Weights of a small GPT-style language model, trained from scratch on English Wikipedia.
Size: 9 layers, width 384, 6 heads of 64, MLP 1024 ReGLU, vocabulary 16384, 22.3M parameters.
Training: a variant of Muon for these matrices, 484M tokens, 7378 steps.
MLP neurons of a small language model. Each row is named by its layer, matrix (gate and up: input weights; down: output weights) and neuron, and shows model dimensions 224-351. Each number is 128 + 32 x the weight over its row's rms, rounded and kept within 0 to 255. A neuron's up and down rows have the sign that makes its largest values positive.
After each neuron's rows, "fires after" lists the tokens most often just before its 100 highest values on Wikipedia text that the model never trained on. A number after a token or word is its count.

L5.gate38 [155 103  98 135 118  56 109  57 135 123 110 151 191 130 164 124  43  99 104 167 153 139 117 115 146 124 136  94 139  73 103 135 159 201 174  86 137 153 110 120 122 152 138 158 154 115 178  79 168 138 114 130 129 108 103 119  71  84 121  85 102  81 151 130 100 134  79 194  92 125 134 106 115  85 123  99  97 159 159 187 120 117 133 128  90  89 131 143 197 149 142 169 125 142 133 150 119 146 180 171  79 168  96 147 121 125 169 143 153 111  99  60 194  82  79  96 165 127 147 127 112 204 108 161 140 102  90 122]
L5.up38 [165 134 109  98 165 121 146 158 114  95 143 109 143 172 156 188 108 133 115  88 150 151 148 109 177 160 161 159 146 126  95  84 166 124 118  72 127 160 110 163 160 134 155 124  99  85 117 132 120  82 129  87 119 141 123 103 163 226  76 139 192  77 146 155 133  76 148  97 130 138 113 116 143  93 148 151 130 136  93 163 103 106 215 152  79 137  88 153 119 154 208  96 145 119 121 119 110 143 160 133  94 133 117 182 110 201 146 154 104 135 115 101 152 126 114 120 147  83  98 115 117 104  65  93 124 126 146 143]
L5.down38 [133 108  75  90 127 124 111  65 135 107 172 100 120 141 109 153 108 153 136 146 112 174 106 126 119  97 114 124 120 176 127 154 128  97 160 169 117 130 134  92 204 169 129 107 147 134 160 176 154 158 122  78 115  80  86  85 102  82 114 102  67 135 120 121  87  92  68 113  91 129 135 127 145 159 174 132 167 128  81 169  87 155  82 114 107 118 132 117 104 171 127 142 161 113 184 151 155 158 125  89 138 118 158 150  99 139 124 142 117 139 153  74  76 111 180 131 125 138 103 119 118 104  70  95 148 100 153  96]
fires after: " " 29, " as" 25, "\n" 8, "-" 5

L5.gate917 [108 163  68 160 111 143  99  73 152 116 111 159 109 135  94 151 171 100 163  93 103 102 149 146 146 142 133 187 142 145  97  91 104 128 169 138 147 130 114 144 154 125  87 104 118  10 140  98 195 115 118 159  87 107 163 126  88 161 168  91 147 142 126 132 121 103 118  93 153 150 227 137 126 142 134  92 142  97 106 117 194  85 109 103  67 104 138 135 107 231 149  98 134 126  89 133  98 151 103 117   7 110 195 139 130 181 152 151 193  94  97 136 144  53 172 106 183 124  96 101 114 119 106 161 162 150 148 197]
L5.up917 [125  89 160 114 157 151 145 129 139 131 171 139 126 115 141  28 121 161  87  89 100 124 113 138 116 106 146 126 147 114  81 131 125 167 173 170 158 125 125  80 154 162 160 164 139 119  90  98 130 117  81  60  74 161 114 154 108 149 179  98 200 103 160 139 111 148 144 150 160 170 134  98 153 178  91  79 126 112 134  63 139 159 106 133 119 149 148 156 149 161 163 124  50 116 164 166 155 144  96 104 109 149  74  94 101 113 126  81  91  91 148 114 152  79 103 119 155 177  92 136  86 115 120 128 145 126 157  91]
L5.down917 [148 115  75 125  94 103 129 124 128 128 112 135 122 136 143 215 125 132 194 117 105 181 149 145 140 116 102  89 168  83 169  92 123 162  86 126 122 101 159 100 137  50 148 119 102 176 138 104 166 129 132  80 162 181 112 120 139 146 151  89 144 167 119 144 113 125 133  65 116 143 108  44  76 159 144 162 108 109 156  97 165 117 131 124  62 142 185 121  82 129 104 155 107 113 116  95 136 112 158 100 175 145 108 141 157 133  56  90  98  56 142 132  68  85 187 119 149 108  82 115  59 131 128 152  52 141 118 120]
fires after: " " 35, "1" 27, "2" 7

L5.gate1002 [139 186 156 125 107 115 137 148 139 160 133 149  77 110 150 127 130 107  90 124  97 154 113 133 137 183 193 141 108 135 127 167 122 157 103  38 104 162 153 126 140  95 219  83 114 107  55 161 200 165 113 176 170  86 135 105 121 147 152 146 132 102 100  71  70 116 169 103 106 114 179 107 134 116 107 153 127 140 160 167 146  82 132 131 106 138 157 152  92 160 207 106 127 151 138 148 109 146  97  77 111  56 152 171  90 118 146 157 102 114  79 122 162  50 162 101 111  97 212  48  76 133 121 151 147 134 127  62]
L5.up1002 [143 186 116 129 142  74 198  84 171 136 158 126 102 109 112 153 136 140 126 140  80 185 118 156 148 121  96 110  72  95 163 111 125 172 138 137 139 134 161  58 101 129 143 141 161 119 130 177  93 116 125 121  91 148 151 150 177  65 117 144 133 103  52 135  77 139  77 106  68 116 110 139 142 161 129 167  81 164  90  96 210 130  50 154 101 166 137 130 111  82 135  90 161 144 115 127 127 106 173 164 122 117 110  74  94  48  62 140 141 147 103 127 104 129 146 181 174  98 140 108 133 160 116 131 157 136 179 128]
L5.down1002 [117  90 128  92 172 103 147  95 106 142 131  91 126 143 167 115  85 146 165 137 132 127 147 102 155 110 144 127 102 112  97  98 111 147  53 214  90 104 142 120 128  48  86  97 148 138 185 150  96 151 144 190 148 189 132 131 111  77 108 200  91 200 140 107 130  89 122 133 105 114 116  83 141 116 101 130 143 127 165  88  91  90 143 101  87 112 119 155 103 161 150 117 162 170 151  52 169  85 210 126 175 154 130 124 113 190 178 169 158 117  70 125 107 171 211 145 124 154 148 135 138 132 122 170 124 123 147 108]
fires after: " the" 47, " United" 22, " in" 7, " North" 5

L2.gate361 [139 115 101 131 117 150 132 104 131 167 139 173  46 102  86 107 141 163 144 122 111 175  99 106  99 192 168 118 187 137 128 128 101 174 147 167 135 163 115 148 124  39 148 174 127 127  79 174 109 101 137 148 164 136 170 118 154  90 145 155 153  83  97 106 108 138 106 166 110 119 115 118 129 124 176 168 139 117 121  52 157  82  58 190 141  95 127 146 139 175 117 159 144 121  75 180 110 126 119  84  75 128 161 143 123 160 153 126  99 122 155  99 120 137  86 123  71 146 130 134  91 160 108 109 116  82 112 118]
L2.up361 [194 136 148 144 116 150 131 145  96 189 168 186  84  97 198 113 125 158 180  84  99 132 147 120 164 121 136 128 120 146 166 128  94 120  98 149 124 140 163 132 158 144 142 118 136 131 129 137 120 104 116  96  85 191 155 151 152 193 125  83 153 151  91 137 155 116 138 126 133 111 103 109 108 127  87 118 173 118 120 134 147  95 109 168  65 169 161 133 126 128 103 189 156 113 147 136 155 122 186 128 106 123 119 103 127 115 132  57 119 128 161 107 134 103 130 126 131 104 119 110 138 129 108 128 122 101 150 130]
L2.down361 [101 116 134 157 121 155 112 113 118  71 165 193  97  84 127  93 108 150 114 164 115 130 111 128  99 128 119 148 139 140  96 133  71 116 140  92 146 147 147 155 129 147 152 128 193 180 196 118 112 185 130 160 136  72 164 117  60 154 155  67  91 170 100 157 107 141 107 129 126 163 125 128 132 123 143 105 120 100 100 142 127 164 188 128 132  80 116 145 118  67  99 160 148  76 136 106 180 110 183 147 161 114  50 186 124  94  95 128 144 136  83 116 129  97 116 152 203 110 138 129 164 137 129 135 178 106 135  95]
fires after: " B" 17, " S" 16, " b" 8, " s" 5, " K" 4

L2.gate922 [101 150 134 141 101 118 122 176 120 107 166 146  98 105 113 143  56  95 111 195  85 180 145 148 145 143  54 128 114  86 171  81  48 148  98 150 120 150  75 110 126 151  93 127 131  85 138 169 132  35 148 139 151 110 131 135 144 119 121 135 168 133 197 101 127 117 112 157 141 135 111 139  83 124 120 154  51  94  81 119 136  52 203  98 129  86  81 134 140 158 123 158 123 196 118 146  73 112 152 140 130 167 165 156 178 117 102 138 140 114 126 130 151 138  77  97  80 102  61  98 132 142  95 111 110 112 140 135]
L2.up922 [176 152 182 165 103 133 165 188 121 142  74 105 154 108 159 108 112 116 151  82  99 165 103 138 117 126  86 112 126 154  64 199 131 143 127 161 119 138 124  82  91 160 138 138  79 126 156 179 132  84 105 147 160 142 148 117 119 157  95 131 173  87 123 119 136 147  91 187 123 126 128 132  82 100 136 144 130 140 158 120 122  80  86 136 118 111 132 150  71 150 174 135 149 152 145 132 116  56 125 107  64 182 146 116 138 133 132 121 150 106  80 175 166 129 147 122 101 111 104 110 162 138  42 147 128 204 114  97]
L2.down922 [151  88  92 139 135 107 123 106  70 122 143 157 100 162 176 114 171 161 135 129 114  98 129  96 115 112 148 140  94 168 125 111 181 159 109  89 126 103 183 215 143 152  85 186 153 124 128 161 152 166  74 139 182 133 108 190 114  85 140 124  94 175  71 100 142 123 153 163 174 140 120 166 142 155 110 170 124 146  90 160 135  94 179 133 130  86 101 131 168 128 113 167 133  72  74 135 147  98  79 110  53 147 186  80  99 112 107 108  87  52 144 133 134 105  54 121 175 104  95  98 154 140 118 156 144 152 141 124]
fires after: " B" 20, " M" 12, " C" 9, " b" 9, " T" 8, " c" 6

L5.gate325 [ 54 161 143 171  87 116  98  99  96  92 132 147 114 109 122 104 137 145 133 132  70 163 103 145 132 166  87 119 108 120 144  90 130  87 164 114 152  77 100 156 150 157 138 134  97 183 176 158 108  96  76 134 144 192 217  90  80 147 107  65 105 132 128 167 132  73  96 134 182 174  96 110 131 164 151  83 102 140 152  80  92  92 155 123 151  85 167 145  71 171 155 143 107  91 109 198 118 121 130 164 107 132 151 162 147  94 159 103 127 150 146 125 122  98 151 127  78 120 130 126  97  97 138 118 133 119 136 126]
L5.up325 [138 130  92 123 150  90 173 191 111  31 191 142  74 211 151 142 110  88  81 160 113 149 127 118 108  76 151 135 167 123 100  76 120 101 108 108  84  74  96 110 144 157 104  62 139 106 106 102 165  73 156 147 151 152 131  83 138 163 186 111  88 128 157 153 194 117 173 133 137 172 144 116  97  97 150 115  95  75 175  73 134 146 175 101 115  99 192 157 194 135 120 119 177  65 124 193  79 103 141 142 102  98 113 118 118  90 132 153 129 177  94 142 137 116  81 135 112 145  99 178 104 102 144 111 145 131 137 156]
L5.down325 [165  65 170 112  91 155 109 135  79 129 154  92 197 115 145 181 125 117 131 170 117 134 144 103 104 103 126 175  84 134 159 158 131 179 123 160  89 143 152 135 135  53 114 190 184 147 123 114  74 117 189 117 103 125 146 106 153  75 136 179  80 167 155  94 160  84  92 177 131 150 143  65  81 152 132 163 123 136 157 153 149 161 131 163 113 142  82 163 114 130 180 140 171  92 124  90  96 122 104  92 146 138 195 127 117 144 136  90 106 132 127 120  84 176 174 137  86  96 156  92 113 162 136 111 148 104 142  98]
fires after: " " 35, "1" 29, " |" 10, "2" 6, "3" 4, " f" 4

L5.gate765 [155  94 122 149  96 141 121 132 148 124  83 133  90 200 121  97 123 154  73 151 138 130  57 132 156 162 101 149 135 113  90  86 153 179 106 149 123  79 130 152 142 102 207 161 181  84 114 199  97 177 113  87 187 157  68 141  61 169 143  83 185 155 100  91 101  92 122 127  92 204 129 131 187  79 184 165 138 177 118 133 107  61  67 137 166  74 133 134 123 159  76 124 135 157 119 138 112 154  95 141  60 117 117 113  82 110 151 141 144  76 132 123 150 116 190  82 136 151 117 123  82  86 146 141  91 139 183 146]
L5.up765 [144 190 138 125 230 183 150 130  91 117 114 140  66 177 143 167 145  35 152 109 126 143 106  82 145 137 128 146  80 161 127 125  93  93 180 131 128 138 151 173 178  95 101  90 121  62  84  69 128  83 145 124  86 165 147 102 102 113 142  83 109 130 171 117 167 172 115  92 118  84 118 134 144 137 171 147  91  93 118  85 178 118 145 117 115 101 153 132 107 110 146 132 131  97  95 168 148 117 117  90 141 154 134 111 124 156 109 119 138  93 141 147 156  94  96 134 110 142 135 110 153 104  79  88 161 113 153 107]
L5.down765 [106 161  94 110 153 102 118  91 174 163 139 104 133  86 137 140  81 125 146 114  94 135 143 136 169 125 130  64 114 105 163 137 126 125 138 104 129 112 109 120  95  88  87 124 172 150 109 123 138 132 106 159  97 104  57 161 155 121 157 132 156 175 160 127 122 167 167 167 105  98 102 109  93 119 181 220  99 155 130 142 127 143  97 188  92 143 138 117  69 111 114 156 133 164  77 123  71 162 100 107 144 100 146 135  80 138 208  76  91 110 149 167  86  98 172 129 101 103 155 154 119 210  84 151 131 119  82 145]
fires after: " " 66, " $" 18

L5.gate574 [179 177 120 118 171 138 109 121 115 118  81  81  67 172 119 124  70 133  94  92 128 153 118 113 171 162 137 176 110 210 131 180  96 117 120 130  75 133 163 172 175 125 199 142 174  62 119 134 136 165 154 173  79  99 117  71  70  81 188 112 121 162 108 138 106 134 133 106 131 106 155  97 172 125 172 143  75 108 111  61 103 122 122 166 128 150 184 116 113  98  89  98 147 143 162 109  84 146 130 120 105  95 167 133 144 122 213 123 131 174  95  97 105 151 207 146 102 112 127 170  88 155  89 120 118 105  98  71]
L5.up574 [108 132 182  67 111 129 123  86 128  90 137 153 109 147 183  98 152  79 144 100 143 102 119 158 118 101 163  93  82 156 152 117 115 119 106 110 127 150 104  77  94 154 168 137 129 139 101 128 101 107 149  85 124 160 153 103 139 128 132 150  95 158 140 142  83 139 134 134 197  94 117 169 117  91 166  45 165 126 163 104  49 168 134 137 144 128 121  66 115 134 103  62 146  80 169 119 164 115 131 125 138 128 149 137 123 131 102 140 124  96 162 181 133 125  69 134 120 141  94  76 119 151 135 140 127  84 156 107]
L5.down574 [190 122 130 155 136  83 145 118 122  67  82  57 129 106 141 119  77 127 134 125 108 127 145 176 215 115 103 143 165  93 131 222 109 141 181 156 146 115 111 143 104 132 154 115  80  92  97 138 181 135 145 136 140 123 157 140 123 164 148 114 119 156 159 110 142 119 110 113  91  99 158 149 206 137 205 145 108 110 126 127 107 116 128 143  94  84  70 131  63  93 111  85 124 120 109  82  61 136 179 101  44 122 127 164  74 109 157 151 139 154 127  95 126  98   0 139 156  82  64 132 149 165  91 133 103  92 163 142]
fires after: " " 76, " on" 6, " the" 5, "1" 5